config.yaml
d_model: 384
activation: "tanh_gelu"
optimizer: "muon_variant"
warmup_steps: 200
MLP neurons of a small language model. Each row is named by its layer, matrix (down: output weights) and neuron, and shows model dimensions 128-255. Each number is 128 + 32 x the weight over its row's rms, rounded and kept within 0 to 255. Numbers have three digits each.
A block is one neuron, or neurons of one layer that tend to fire together. After each block is what it responds to, as a language model described it from the Wikipedia text at the highest values.

L5.down27:150152124095144142177164155131189135133134055127155180148144137132143142198173103109110137118076141119157123080108135139115151119086104147163128208122150156086113120163145123104118130134147078131079168036134108157074153136088122146168130161156030161129145127125179160166118146120111112132171032099103099182208128121151143055097144149148103109151086133143153204108130112131110078118102
L5.down88:146115112167133136156096142173195150110098095090110120110156087098138151128101163115084070113197160101123107115096089125117090118143202119144138117067124147112166132072134120196134141107082080114143137128137134179108154081125140144131096016155102123141092150128196147139092095087117120130116081146150128081163087096164104083107164140146061092100102123172142141123166205141185146195072
L5.down175:085157080112147067134113113161182159149121140098064109146153085141129187045111166197115138140113164087126131138160132136146099137126137171109113099119128162140159094097197160095116163137143122104161202143125129151110123129188116124138132180112138186105116117100130090120209137166124134172105089104156100053071081115139095121162163136148180142157141112102143116094114180145080106156077
L5.down413:180116099114177113176222155103030157160159132145135072153104151140181099103068145126123066179101127094120142101172075140161132139108104170102125073150092131128105174095127125120073148079157150135124149110135119172066112139095157062115140117109096071099124063099162150178146103205181165173135077141125175150174100117153151127097095151077116121194068105121154146110158135094156130085163
L5.down723:094129167122133142099103178140209147135188120154124118188107110158134140083145159118109083185125059179174158101095117163115079131165174110125175114089157126119115097112169162099103170144102182128185112138129202083153120091137165130152115125149140147179095129126089092162107100192118155173122169137074137071112161131156086133149153116178100094109128118138170145123127152098074129169135
L5.down752:137130094104140106116116132160079097164101137096133129138131116134161103100106070092092107124119143081160113203071172084111164150100121125141146115151126166110143146093103166133177154113096129127167121159146156092150122131108119121128105124126130112102163133093196088080165155170144136108154196121111144174041111154153143142092147165119103109170104094123136092126139088170093162104155
L5.down1075:052127099098130128119100190149115154097154128109120116075136127153122141133101129100100122169125143130108143096097123124120135142151147089175159116075144074148112128064135126071173140112114162129166086152133156167127106091176142076077115078162144172163175118132092124179093095158179167120155188162154132139134139138081147179095141133181123081160168129129074066123160170124101148172166
L5.down1235:127136167136105087113140128123164127150104139139121134099133140077112153153132100141084127102161119126119090102112075143162105119160135127164123131134125115132131121140130184151112104150069140110226120095163134105137157143157048117125116078114157090070140119185052092092183074170067130122148106122164125162048191147126102053178160144170104111120089145105103088100098157126116102100164
Table cell boundaries. Pipe separators and line breaks that close cells and rows in Wikipedia markdown tables, such as stats, election results and header rows.

L3.down256:116146133106110114104109154091144118147097142202193085125164209145114125112146136157091136095139135128116139165113092141169124168101132123142154140126093169137113169098090183176098089099098125193111090149127152140073162179151091106088169108105141149111133165147093128128111065108137096081205099091158139116182209077071095122179111051126078095159124139144146152108154144170117166108128
L3.down314:094151084133161119116154145072106131184061116120136139083143143155130153112099078150160071155118109103178074124189085151191097127148199145154121148140125138108124150095169143116168090117220140131139128124125124128117161120140126149173131107137163079142134108131128185136142105140114122136179137153080139158197097159146146124130107162125135094125086107164091197115165167114163111109072
L3.down521:135091118150119110104154203107140131138128107093190161095066153113177151152185120130147153127185107134076162168132112119100120144117147104123123104110142121154165057142060159155193121111186160163212119068127127157092180197148055135069152127142106126138135118193121087106138189142103163121147164120182152110098158142184110091134117087101071170118086129150100120100137141137176124091082
L3.down546:070129166088126144127076139175094145113080079131105078166087109079163104154164075102093101026129132149114150193148099070158127152137155139123097191147122144181087108118090151132136109111145178174126093078102201114101076134101075132062130121108151141143107125152100092107123117097172160115114143162117157127132232097131109084119140110114110130117095191154115095109068113152120094109129
L3.down688:094139121108109131136137117168136133141147103144091141145151161188162080144088089139110152082164167129154197142171144135111101110098144096115104173141134218162118113152128120103165098133137168119074133119125105093132192177074159156136109118129145109118112138096161099135183087066111173117113164128159173134196145105120060113125123115172057135095143134160155127172091185135129157126103
L3.down723:142089149100177146170193145109101151138152151192119155124084137133156151096079100124125081100171118144088187149143093116113109149105183100144114142148102130126059114127144163116169132132096191159123100132145071171114110102119128169111068206129121101138118104173103143126095128082151157062117128133146105144134137100073090182128109099106053150084162068158160082161142147139090177090126
L3.down885:157154153121155109096120179136172134178097129159124071104167129158078096127134141129118071205148142177083082132120151076112141071146175126139138137121099107093112070128131171136147143120130125144125160178044065141089137152070144079133087054167120102109118102152111152181080075055153148144129098157118092090100178120098162120121120090194136136141155180101166154131183090101133140066136
L3.down916:091157169124181109129097092141107100113135145087143132141122129121136111138127127177085128117080099130105125134100110159119074173132146160116098102100104147176123092076084152155113128132119154178066172102141079157111114124106157138099113163128194152122166085134125156084183136154098102151111097124166120089126195121085133137243098125105102160164130160205153167135144090158048069163184
Place-name continuation tokens. Later words or pieces inside multi-word place and institution names, e.g. New York City, New Jersey, Northern Ireland, Thuringian, University of Queensland.

L2.down427:167162120154136107123079157145094157106125087069110132162153110162122097122087147129106092140138124160135134101089124099127148080108184092088129151167137071122106134128179146151120172123098158148138129052176138130073125150123123130116117132170151149104073120119231163112147123151073068136142084104080170125138108102140118105109070121075173046151082094132192042117085066144125111096138
Formulaic "of" in data text. The word "of" and separator punctuation (periods, opening parentheses, colons) in boilerplate census, demographic, infobox and table text, e.g. "under the age of", "housing units, of which", "Born:".

L5.down179:119168117104082075110114121093135139093151169068162121158120147160146117091122115102141135119199171135062100108142089132139077036144171119105131071169138141105117118157135162095113081160135162131100099115137128056127136049117127071136171092144114149169151134105117127111102165146154158153184159147154144136166155108135195114111148059192112121146160176081145142104121136077213124099134
L5.down554:139151136099076127095121120129074141077175142051148107106125200116112079093133154137121120115140112171075150133191061134096191138156149096169093122169088163091117141177126094106092074147141134152171130176146107107204121103073176085093126097081126068202133118133119107121080087108187125124134166048148132150139077143173156126138158184181141112174085135101124082096155144168157131146128
L5.down709:150207144114172077121122183157157151139092172117106136118143111147168106137111130093069182183074189126024086136124176148138130086140104113154161164099133127121098096131155158116112146135152129097159123114130172138112169132105089099112172141125134109164140160107127093111107128163139176149142138163196152119117104192172135081120123101135149108065165126137118127126160186060095124102061
L5.down1117:131170176123125155096097097136128122115144099191138121088130100186136196135085105140104020097128132099166158126128111157108146054126098120167093101135111141069089101135187112169150160157179183092140123149135189156175157121140163099070117122119157068118078083097120108141135091086153110088130158115130162157133116121129107158110128124148117127146142130115120112097128169172123127144161
L5.down1208:183160102156146138129120127126086137134084091143140107115103109177133145126106100127127088140151093114147093187122131148153093152122109154150159126097168083112090158145198158127132067107099163129084162125027111125148172104102184104102146118126154151133123137115196089126114093085132141121112128134111149192135109123134111135120133130110215077116233095112133141042150114130089125148101
L5.down1264:132122146184174122079189114071183113077087135125160110171162136167123162157167114134100064092085132126143169096143164145187148159127141115109115133119100157159176065082066157151101134172142117092119148184141122123167116133106166133100195093106238114099094122088139157168137149116135090100123079138133160150120147127153144170122069128154125180165140147131126167161203150128108109153077
L5.down1359:099136189145157144123156164161125144136101150175098122140107117139127097177123098141137154163050205086152155125134148118064153141090140124123190113138116146111106140120058146117214103127151085161118110178109134162149079114112095143076190117092181141103137111184151160126124112094131138110129132186109128157107144112116115144141162122127128173143125122173099145121105106135058109129108
L5.down1391:151237166149129150128158101158120165088155154139088079063167191126140211136128124162108136088113116102132139124130078186173199096115117152089114067105175138089108088186143160132133061133156183090068074139109128137160111131126160137154156079142136063153116130120099101144114081166162054160167120165150111210100153099148143141153069136075086078114145125124074169085183102106101112147164
Passive past participles. Past participles in passive constructions, usually after was/is/were or a noun, before by/in/to: conducted, released by, defined by.

L5.down322:114159120108143132168123142147101114125161121129090160185113129146153169104105164150123183072107124168137128109176136142159126171106167188136131153098128141121098120112101144100133111159129180175162145151111184149060124086176149157126118127135141131137155171086185190161110163152166119093106138099124163186105131099111101085122150086178130090098143197133108139113074220117178127130086
L5.down762:078140126084157127093112121081078141146200162116150159150129142171127134157146082134078162062067121094137122104172148106130128080129080145191099190098074109124129139161063146125167119154186183157038130106159091132124173101162157162137001132198124121148143120109094205167150086126142090157103152150191173160140126116087148094134138138107118146117104118108178140102144167083114150110120
L5.down831:094133114128126137102111139131179134143104078076117102141160111165111156125129100147129114137080159165153143151109102094133088107159106127139130141118087138126141173152174131164139146168093098181096110150137094152137078127122142096097094119098125118203150083160147091114133156087087089131242113128145087164168154146159176123150089125081099130129091206134172098135131125136125130176154
L5.down870:112158136110146153110091140085128152100214130085116154119094151141122061123135105143103165171137123142123172148134126074092080146116082154157121074127149161107111100089084148166211100078080128127129092132129112197090137090129123130149128126108106110127174115134096161079130119051109160097141136122072144143069157143072121085087121048102106155189154123128106124164159137093134086142138
L5.down974:171070179070157150100091111177125129172098064101135136091116110111136173062125127131101074112106107163104151157104140121122196063105105117140119134120071098126136097130105133071155144176090129117141126124139137144134123056134173093101085069167098095130100089114184174158131144162185093087155157135145156197169079073147106083138106139159118110091153123116128125126135103122120118190159
L5.down988:125085194096083120171129110027102102127154095125178109121134103149129151167060159170118173119109147094072121163115120114127098103107076095143141159136085100127121136089147108101112047091104166148132111127174122121177122132106216145208114123122151104096107087117119128138163143103171131145077148108140146120086086098157148126141151190116127139133115141137200207183093116081156109109122
L5.down1198:089063159153135131160135076096165132115112144135170130081124076155095148143095112076186205139158123049133133139159127189051061110150104130138119125206144134167070173132150160127141090104157131142182053141118147115114119106127127130092109159125096066127128134127120117140119123126102132115092168150158166176121126143069117124144110164184120136068147098122124152165110152164066119148152
L5.down1442:086123182092148139123110103126125177097111055103089135164142115145153151087118100161095179100153155092183108156148140105114155130172074114112086109142098142115205068154111116096137128125114151115163095152114136080186065129187164103154162132094134181214125132100122111127087095103086150118128100073101180201179138134117160109161130113180123091148065156178093086102106153124115090107117
Wikipedia tables and stat templates. Predictable tokens in formulaic data text: row-opening pipes in tables, "an"/"a" in census sentences ("units at an average"), and dates or years after "born on".

L3.down174:148061141126169132047153099119042132166127181108132111097172140132131109135186129162108140138115126101091147124124082081123183148153118083114093112108167177192165111079073122132163121144148117146083124163087120135087169132089129148147126098122160135157186140131089072063095168160118157154077135108111175128131089073117137164126077129153096160167113178181146108136165154111124106100166
L3.down345:148110148130130132111091168089145222141060178108109152105074140128160140102141132124082083144076128107066095166112050154109095125138190100128161109117117181183117125203122140163124141144127121193152101140131146171084093200149135116101097088162121090111136168074104152079124115138173128124135137178111172154119138097133183120153162084093084111128137083112100107185112156105113161088144
L3.down685:143119136210159116151083135063091125122142179173099108099114173148079128140113180158134095109119116114155145141172183138123111164158125139138148113141154151072180134101179165097104136140131113172030106090156098134121154104053101189116179152107080179144173073167148114146102176109164055166133152049110092178144102112155172095086131127102106145177128073082140139090087071122151186150144
L3.down816:188111126127181134120203087131095155123139158127198097109090084121115175101186148128102127123141143105133137082076162175137110122119101198141156115119095154175154131157114145111176072144140109136131171075163150123152107148167124080155082097153068082107173119084130107081104115154146162128135116102066114159180135126154151103124096087237166139127099176171156137126113150120080105135078
L3.down833:149146140092150143153157135196168119183173094093107155161144149165136101164124106148155158058127175122151145094083137095088135145103103103180180151076153116110182105163143144100211089110091094129170099104140102096127110159189142111133112092122099138091129103081137149164133139129129131144103087115185131146086119135150158095143126096073084163146062164102130130111128101120107134115137
L3.down960:148181125172115087137154104126113159153104162127155087159138133078147091134094130097152135158150114131152106131051091182183150140113120110053116161160086110120113102154111142149101157137157125122011128086131155088106126151156156080116143138150158175105103148122109141163127168055095104105124107145128169101143149135103132188142110115105125128173114144080196125136101106092166173117151
L3.down1096:140115087111121189147134183108113098125111137140088117086099184133096122194164135132105125161148090106159163119118119171103142113168180118127124177150116097160103099214115191111121154208158042121078182054090114098137163118125168085122125150186135146093137148124127141087154056138141122175100147106117062163149115150032136204069110188125160129091149127094193156128133117074139105136164
L3.down1533:130126167103212149143056144108175156099109178144205082139102131194169194146076143084137161058082074126152167131074164102115149114135085137112099135160078058175136109100106136173121153168121071173101170135074129114091128153097131095103086160182088099098141085073143148119138179143096108145119178189117104135165121127086125128109098113172112116104160136105165070122123060141059173209134
Section-heading line breaks. Line break right after a Wikipedia section heading like ==Squad== or ==Results==, often before a table, plus colons that introduce lists ("four basic shapes:").

L2.down339:165121120134108109148129143153170151131078110110138178159072089112136121143153145163033150126094122061108131088123148127157150159148140129156119171110114139162179089107137116143164125142189133132154105196134159092119085110104134079087158130065136123122127100156117154097170108121071161137143180149137177164102120136159159169108108132153071128108124130196133047124187134121152072073144
Start of section content. Line breaks right after wiki section headings such as ==Cast== or ==History==, plus opening table pipes and early words of the section body (career, follows, assists).

L3.down125:098102079071159135129084098167123091127238133117116149131163157080124077150121108111155118142050092131138146101133135096094182109065186074157147149138093102119107148142120215103183153083114133169135164125143149125141130174101100154091158163134162113163148127083123130102128101196161182110145144104119103107147135172154043173088131129162162125214149112199148076141130115140132078140100
L3.down500:106097110133122138124033145177053143107159169122150156126193128102162096109056108118134148092120096096092118109070166125070154103140175158111100119108153161126113095099122128162226131112115159136123154132135126195108168107124216115096148076106076143157105125147151162145105080110176083139136162103087081149101222102136130099081095125162103156145083135169093140129119136152151120143098
L3.down583:120151084133141099149156139146092142112120074123141130131153116175114106133130124115105120075130152158096147076114105184119148103113135062112145119130179084092135105117141152123153117168087076102133164133130105149139124113151158167144101052186097130115140069126153153091100122121106128069160085131116081153128122164132133099131093127140152178099154101113123121139099180173123140109104
L3.down720:107089092131113119101087134132125094160148102155117155162167155127128109145153153151179138038169093172172107129095070166123133113133158157124161127142160145180154120145140121141079115102085107186169122090125169148127151127196128145121112157076165145101137146122165164142128172124143110180132139153083103087114183124162086073144137165173146120131110144083117159172135163144142183107110
L3.down773:139134090132070161152110101082092150150136105062165120129101125172129121113123113137188109103113090174120145134158134164158092141150165108141107076100134131153187162158141165174152067115150144106142148088111180124067145189110069119110181085157165131082124090087133166112163147095146159109129130115118114197151092173112173091095099154164120171168213131123182154141122161125149102119129
L3.down1104:160127130112178111111152100098099110107145143141117196102089168094131155080102158122088104088145142128173109161110113155095164118134094121113134121189085096140188135085170123136152108131109123143087104169129090100139097168108124098099153167095022120115147100059096137122127100137160174130154109108132090111099090167102097118151129118146102072055162073144139138084131112092127079168166
L3.down1444:091151202200150095140147079109056189117175096196134098091105181065151171086099099045112122100128169076115157130206100076118122163163126102108165161142136116118078154111053105133153136172146111128130113068153159094179169145131170141097064111129121160128083137142123154133094145115168097151158108060162091111145116075104096145080154138132124125137128123163080060154111101148089089156133
L3.down1504:143119121092184143115138151097128165129143148144126086167149159073100114139135152120207107156076125156098100087134117138094130193162095104128164132175113097072168095140103168168124112123132153153110094107070136176118149161170169104118150147105149121128070145153155203152160167116119167180102134104123147149160107153136173122176111095064152059199116100085145129145155091140099115125164
Relational prepositions after formulas. Prepositions that close a stock encyclopedic phrase and introduce its object, such as born to, derived from, made up of, drains into, named after.

L5.down203:121118142152100174130090109169076114129087070159204069121137128117136131152156122138141184105148147122080158152156135114136133107191121142127154121142121130145168111107078121159170141149151157119099153075128155136086183128129080147085087198154171199083100130073146129112138109115172104102099122146114163139130143126166158080156073155167102120114144126120154168145076099131133148115128
L5.down278:098120110141134141105025165154147162114147100080151070130110094089116130118106129173177080127114123121148134161126151131184132071080172164181169184093149126105064165132129154177093122119161099151100117098104166134105139159166103091180100111181164099141159163158108061118122141133150118061136119144122099119144099082090169055233120127132061089132176087148135155105185156121075107154122
L5.down287:185138133187197144169128129103134119191154182148137115146081060107135166128112085087151117167200147139091128127187186123079131150138142141116098158126142110161171083117100151168128117147107182169138156109079104145125150107167098136096108115144084138078189101180127137112128054114145123126060124110120126122147157110142198074101205193137059139128067133096100189161096134130126111146107
L5.down653:083156138150170084118104141163083180133111154173168060136065092115097133108118150121140128071096187123144100088088156069151157115076144093127100187116112142173091089169115118152073084155173163210098112073127137099114147132139184134124121142148158150143160111164109151077166156170121117137148186126101144174127153164047144109099170139100084067147146149139130146147134152124069133198127
L5.down834:172033134131129117153067138099113188128112141091093110097148154114156147086120095168081143088116143081185161101102150159176145159093077149169091125074116123064137085142119178099075074081100104209110111070094099118115124184099151168098098197134079098121142131140104164119149117164141120165157168068116143133170087097084115158097134150118079101123108140098162162146166119129168131134130
L5.down980:158122101118147107078141147127174158179116148089106097140139117136148136137125133130176128107078137130153105166068121133119153092143113164113117181126123154165116145112122167112127139146130132157111131165149134130116085075187160118155069105142150173157146109178095140106052090135132073135116110149096043132146156078063153048182136125025125077157174179141124146092093164092130139169170
L5.down1019:133181126166174113190144118102122218099117152099172127131109126110128179097141095160108114126128158150118092115035119161096150129145125128159155124166136084167126164150127125085146121138134113191135121109080158135129135120164076138129101094156173111103119170136116166135042091119133150113147177168133098158132115176042140182108104141085066101094147152173146098103186165105086192142162
L5.down1324:093144122135123090159099094179142134117117118056088111105167189124108134101166169180103083130156156150127161131185111129157129083129130106148132142113035077124093102161127165148138085184159109125073111181077136161096161151108146100199126055233140091114108172106103113117111066143155069189155144116089108123194151151082153116133087186148070112157128117099147107124140129116113098112164
Country and region names. Final token of country, state or region names, often after a comma in locations, such as the period in U.S., States in United States, Kingdom, Iraq, California.

L2.down526:103104094111139133169113112179202072152191189117133147153125079139134154123126103069155124191156111103144122115089132139116092139137117120135136090116120140124149144134120113126100114107124162151073141161089097136164155117122113094138135136113118148140146143160136087143102152182104146102148088133109154119090152127213123140105116135132209153062183134146103154133075138198130144082094
Past participles after be. Past participle verbs after forms of "be" in passive constructions, often negated, such as was born, not known, was founded, been established.

L2.down470:179198124161086096142135134111130134175184184124135124141107096160183073132150079153200132108173184131139110144167145190082108132121108110142139157107093088148118173136121093105112142139137125093132140111099127142154059169139101173133096129114152134102161165146149113125171052110109069142166103166145111148107092114076158117129112091063159109166134071101109091163178104113172137122113
US states and acronym starts. Place names completing a location, mostly US states after a comma, "of" or "New" (Michigan, Carolina, York), plus first pieces of capitalized acronyms (CSSF, NBEAC).

L3.down191:168137126154108124150125151096163189103186138072133165076075121154087092136128093155166212110154125142181162104115166094111146137168111108081184093124190092175177160109089171116127133150169137131152083151071147092158186144099124136101129166045136164127127123165142101159119138148082107082090057199201130157165150124186061107103137146189146114061162126139086149177137139180042102112154
L3.down303:190162122079106147171125196161183074109147100172139152098130136140107038122112133140149136127133156159069130142155122150134081072080121144129100117130076193149152142094153160128119135113124193165075108120119127078111119152092098132148129096164107090134093182131054084163165190136085139126138153135179078096143131150181165134131125126142097160099091165115068191036084115104120088108154
L3.down1055:104171091168157152078170130154160149090139160118123091166138155140083129100134112131155174110174167182167108149076160099125156121108162122084085183059122088122107139127112131149131110218156130152100136100131223104156174110138149071085091131110124146134156145058113114110107146119098148121186117171130141113141155168073092089131086110088102152095148117212150141155138120090116129138165
L3.down1120:141127111121122138110121083124118114140086134113149183130102156142150051202151156112126154139164204108164123137113138087110105100171139117114151169121115139096155117164135131178121130121121153141158137094120135136147157132163086136144120137172129229103125193122111079076089121154185107103130064089133109102150124035167121111133223136170153104102115138155157129120135188135141115086107
L3.down1313:136162141112131138147171096131075148148104160120187152151143154068098150132155182170107130147157151159098129141113155131099103081186115130107143126110149152174113140100081133122187195133114097106110104171138115072168159162081188106097154119132142165117135100084116102103097056137125158076128157077135122115135144106052119092102101152104103113139120105186148116130123121092124203156128
L3.down1391:184058053156164161162143154158126099168159145148111190138126113166153059146141098150144089166076108144123191191122111139164110151179140129128121172082214141147093123157075140110119114115112133173157134120107039126107149141140106104154179126169100098096138163135115147102041130136134110196150097171115138108118140081122142141137141142122126136120188143126145215114145086125122109116193
L3.down1396:111111024164122129033176145084094128130117169111168075178110154164155136136117196137144111066163141150117133144059135106104174149148133133071176142142172072152184180098140109161118140152198174146142124087164149155161162112159117136112109114058125153127175184119112166122159089138070129112161075138163178089125109081137055108125135154199099084090111147139144123100088140113120116102114
L3.down1515:160106087103119100129103152188153093093123123139180150125169130092158117142167078143123162126178135165102145095129110114130095094142117096148126143085160099177082117098166129158081149168149139077103128079084118106134127125156054099103108118107135140122062167126100105147094153079177186116145155073172074094084133119144132060159102089125147130122138104144090173155143143138125122140116
Final table row cells. Cells and separators near the end of a row in flattened Wikipedia tables, e.g. a final dash, pipe, or ?, or a score like 2; or New York.

L3.down78:147163125087175123086129147159120072124110087145124111153096160138122057140068141100119147125116105114122138167175129106114117112094150088121080103118177140134130168131125156119089151106199171159109129124140160071133090134113145101096159100103176181121162091161101125115110131107116137181106081115169124140073143114139046227155154124152147182077149104133174156112147120127090117121160
L3.down154:175121093198162148118069149195108135102085078209171100155087124115142134112094125131138115078116158150177086092091195134151123067101145119135106077067126104113120081083180183141134077107090094085093107183111114123150092109075147155118122226106118123116175156213057139143142082139135134108106128148107073133092156101120129103145097142179148089128133171141177190127104131106142114110163
L3.down655:101160139127147140120129115154111135179095089100101142148058125065151148129174160103104185117162071132148133180160156185148109152108171177151096126156131201089139051175116158105174076150154105126135131096127107141140158132155090099133133116096168195100117108174095107125149127050106107140179134165107109123158146091084153090092139062144157136104116127159138193109145131121148107090088
L3.down737:140131147155136123173125166174156092129148094134152086142098147111130150177102083179142162124127172070140027132145105124123179141153172173045105145124123151099129106153135143095131111091071136213094132109072122154126181105156086141127172123070135129095151154115102103098129177101114116147115161100139139131146108110120130111109113214151177135141092102174122134122120116174085085182062
L3.down1202:226128159135105075135148132192101140103107055090141135087090199129133151072147116131090139149147170177092113141103176077116152072097087143112079084116097148121099123150145131152148085116173173109081089184107119129123133133153181079090208111067117132174146121142107109123116094098176130123162148181135093137093139114116181201091092124155111117118146146131103116072128083138126150174104
L3.down1203:138169145164124078088107101162163151140125129149143085122111170126118132147136090171106105130088098088104187163116144175160171082141147121090125163140125158117152137178156161049150131085127135098068106106149116085125193123173154138195144075118159069162189139099088114139080137122084144138081107110164133116185108053154138094182167117159127120132185098070129114181114129131103125122104
L3.down1263:132146195131157146127155152123161125103181160122177128181136124142103122171093158143109137155135175119130153164101136144123126188121166151138157179140184153127112097125098104085130096092169102158140117103099137166149159177196072105155152080154100114070127156122108129095129164156189141004091137104170094122144140171149131195084108167111103157117099127123117190138104131124130184148147
L3.down1291:115123127146089080131127087199125092134143137113147177154106139124131104109155094121149091140184106141151063175151130100157131173184137171140132132159125089069128111145165059160165069159069118081134079066157126163166147114151143112082113137096086122100148178146145102173171150111177132153126125127138133132146084108087141153036073131133136145090080099140120158131100175170143160137112
Verb chain after subject. Fires on auxiliaries, modals and past participles right after a long subject noun phrase, as in "was proposed", "can be", "has worn".

L2.down1151:136079041123089117152104136097137159161140106078148134148118143174140123129158096073078188124130143158125155194081127145142109108177097093153120142137109084168135104106109140150165145117101170113115151129118154088128146151144074094168126107069141106186152169189144126133096083077131082144119140151129066167133113134106112116117225087112146141088171148167049189097092147144128076084124
Wide table row ends. Cell separators in Markdown tables, strongest far into long rows, near the final column or row end: closing pipes, trailing totals, separator-row dashes.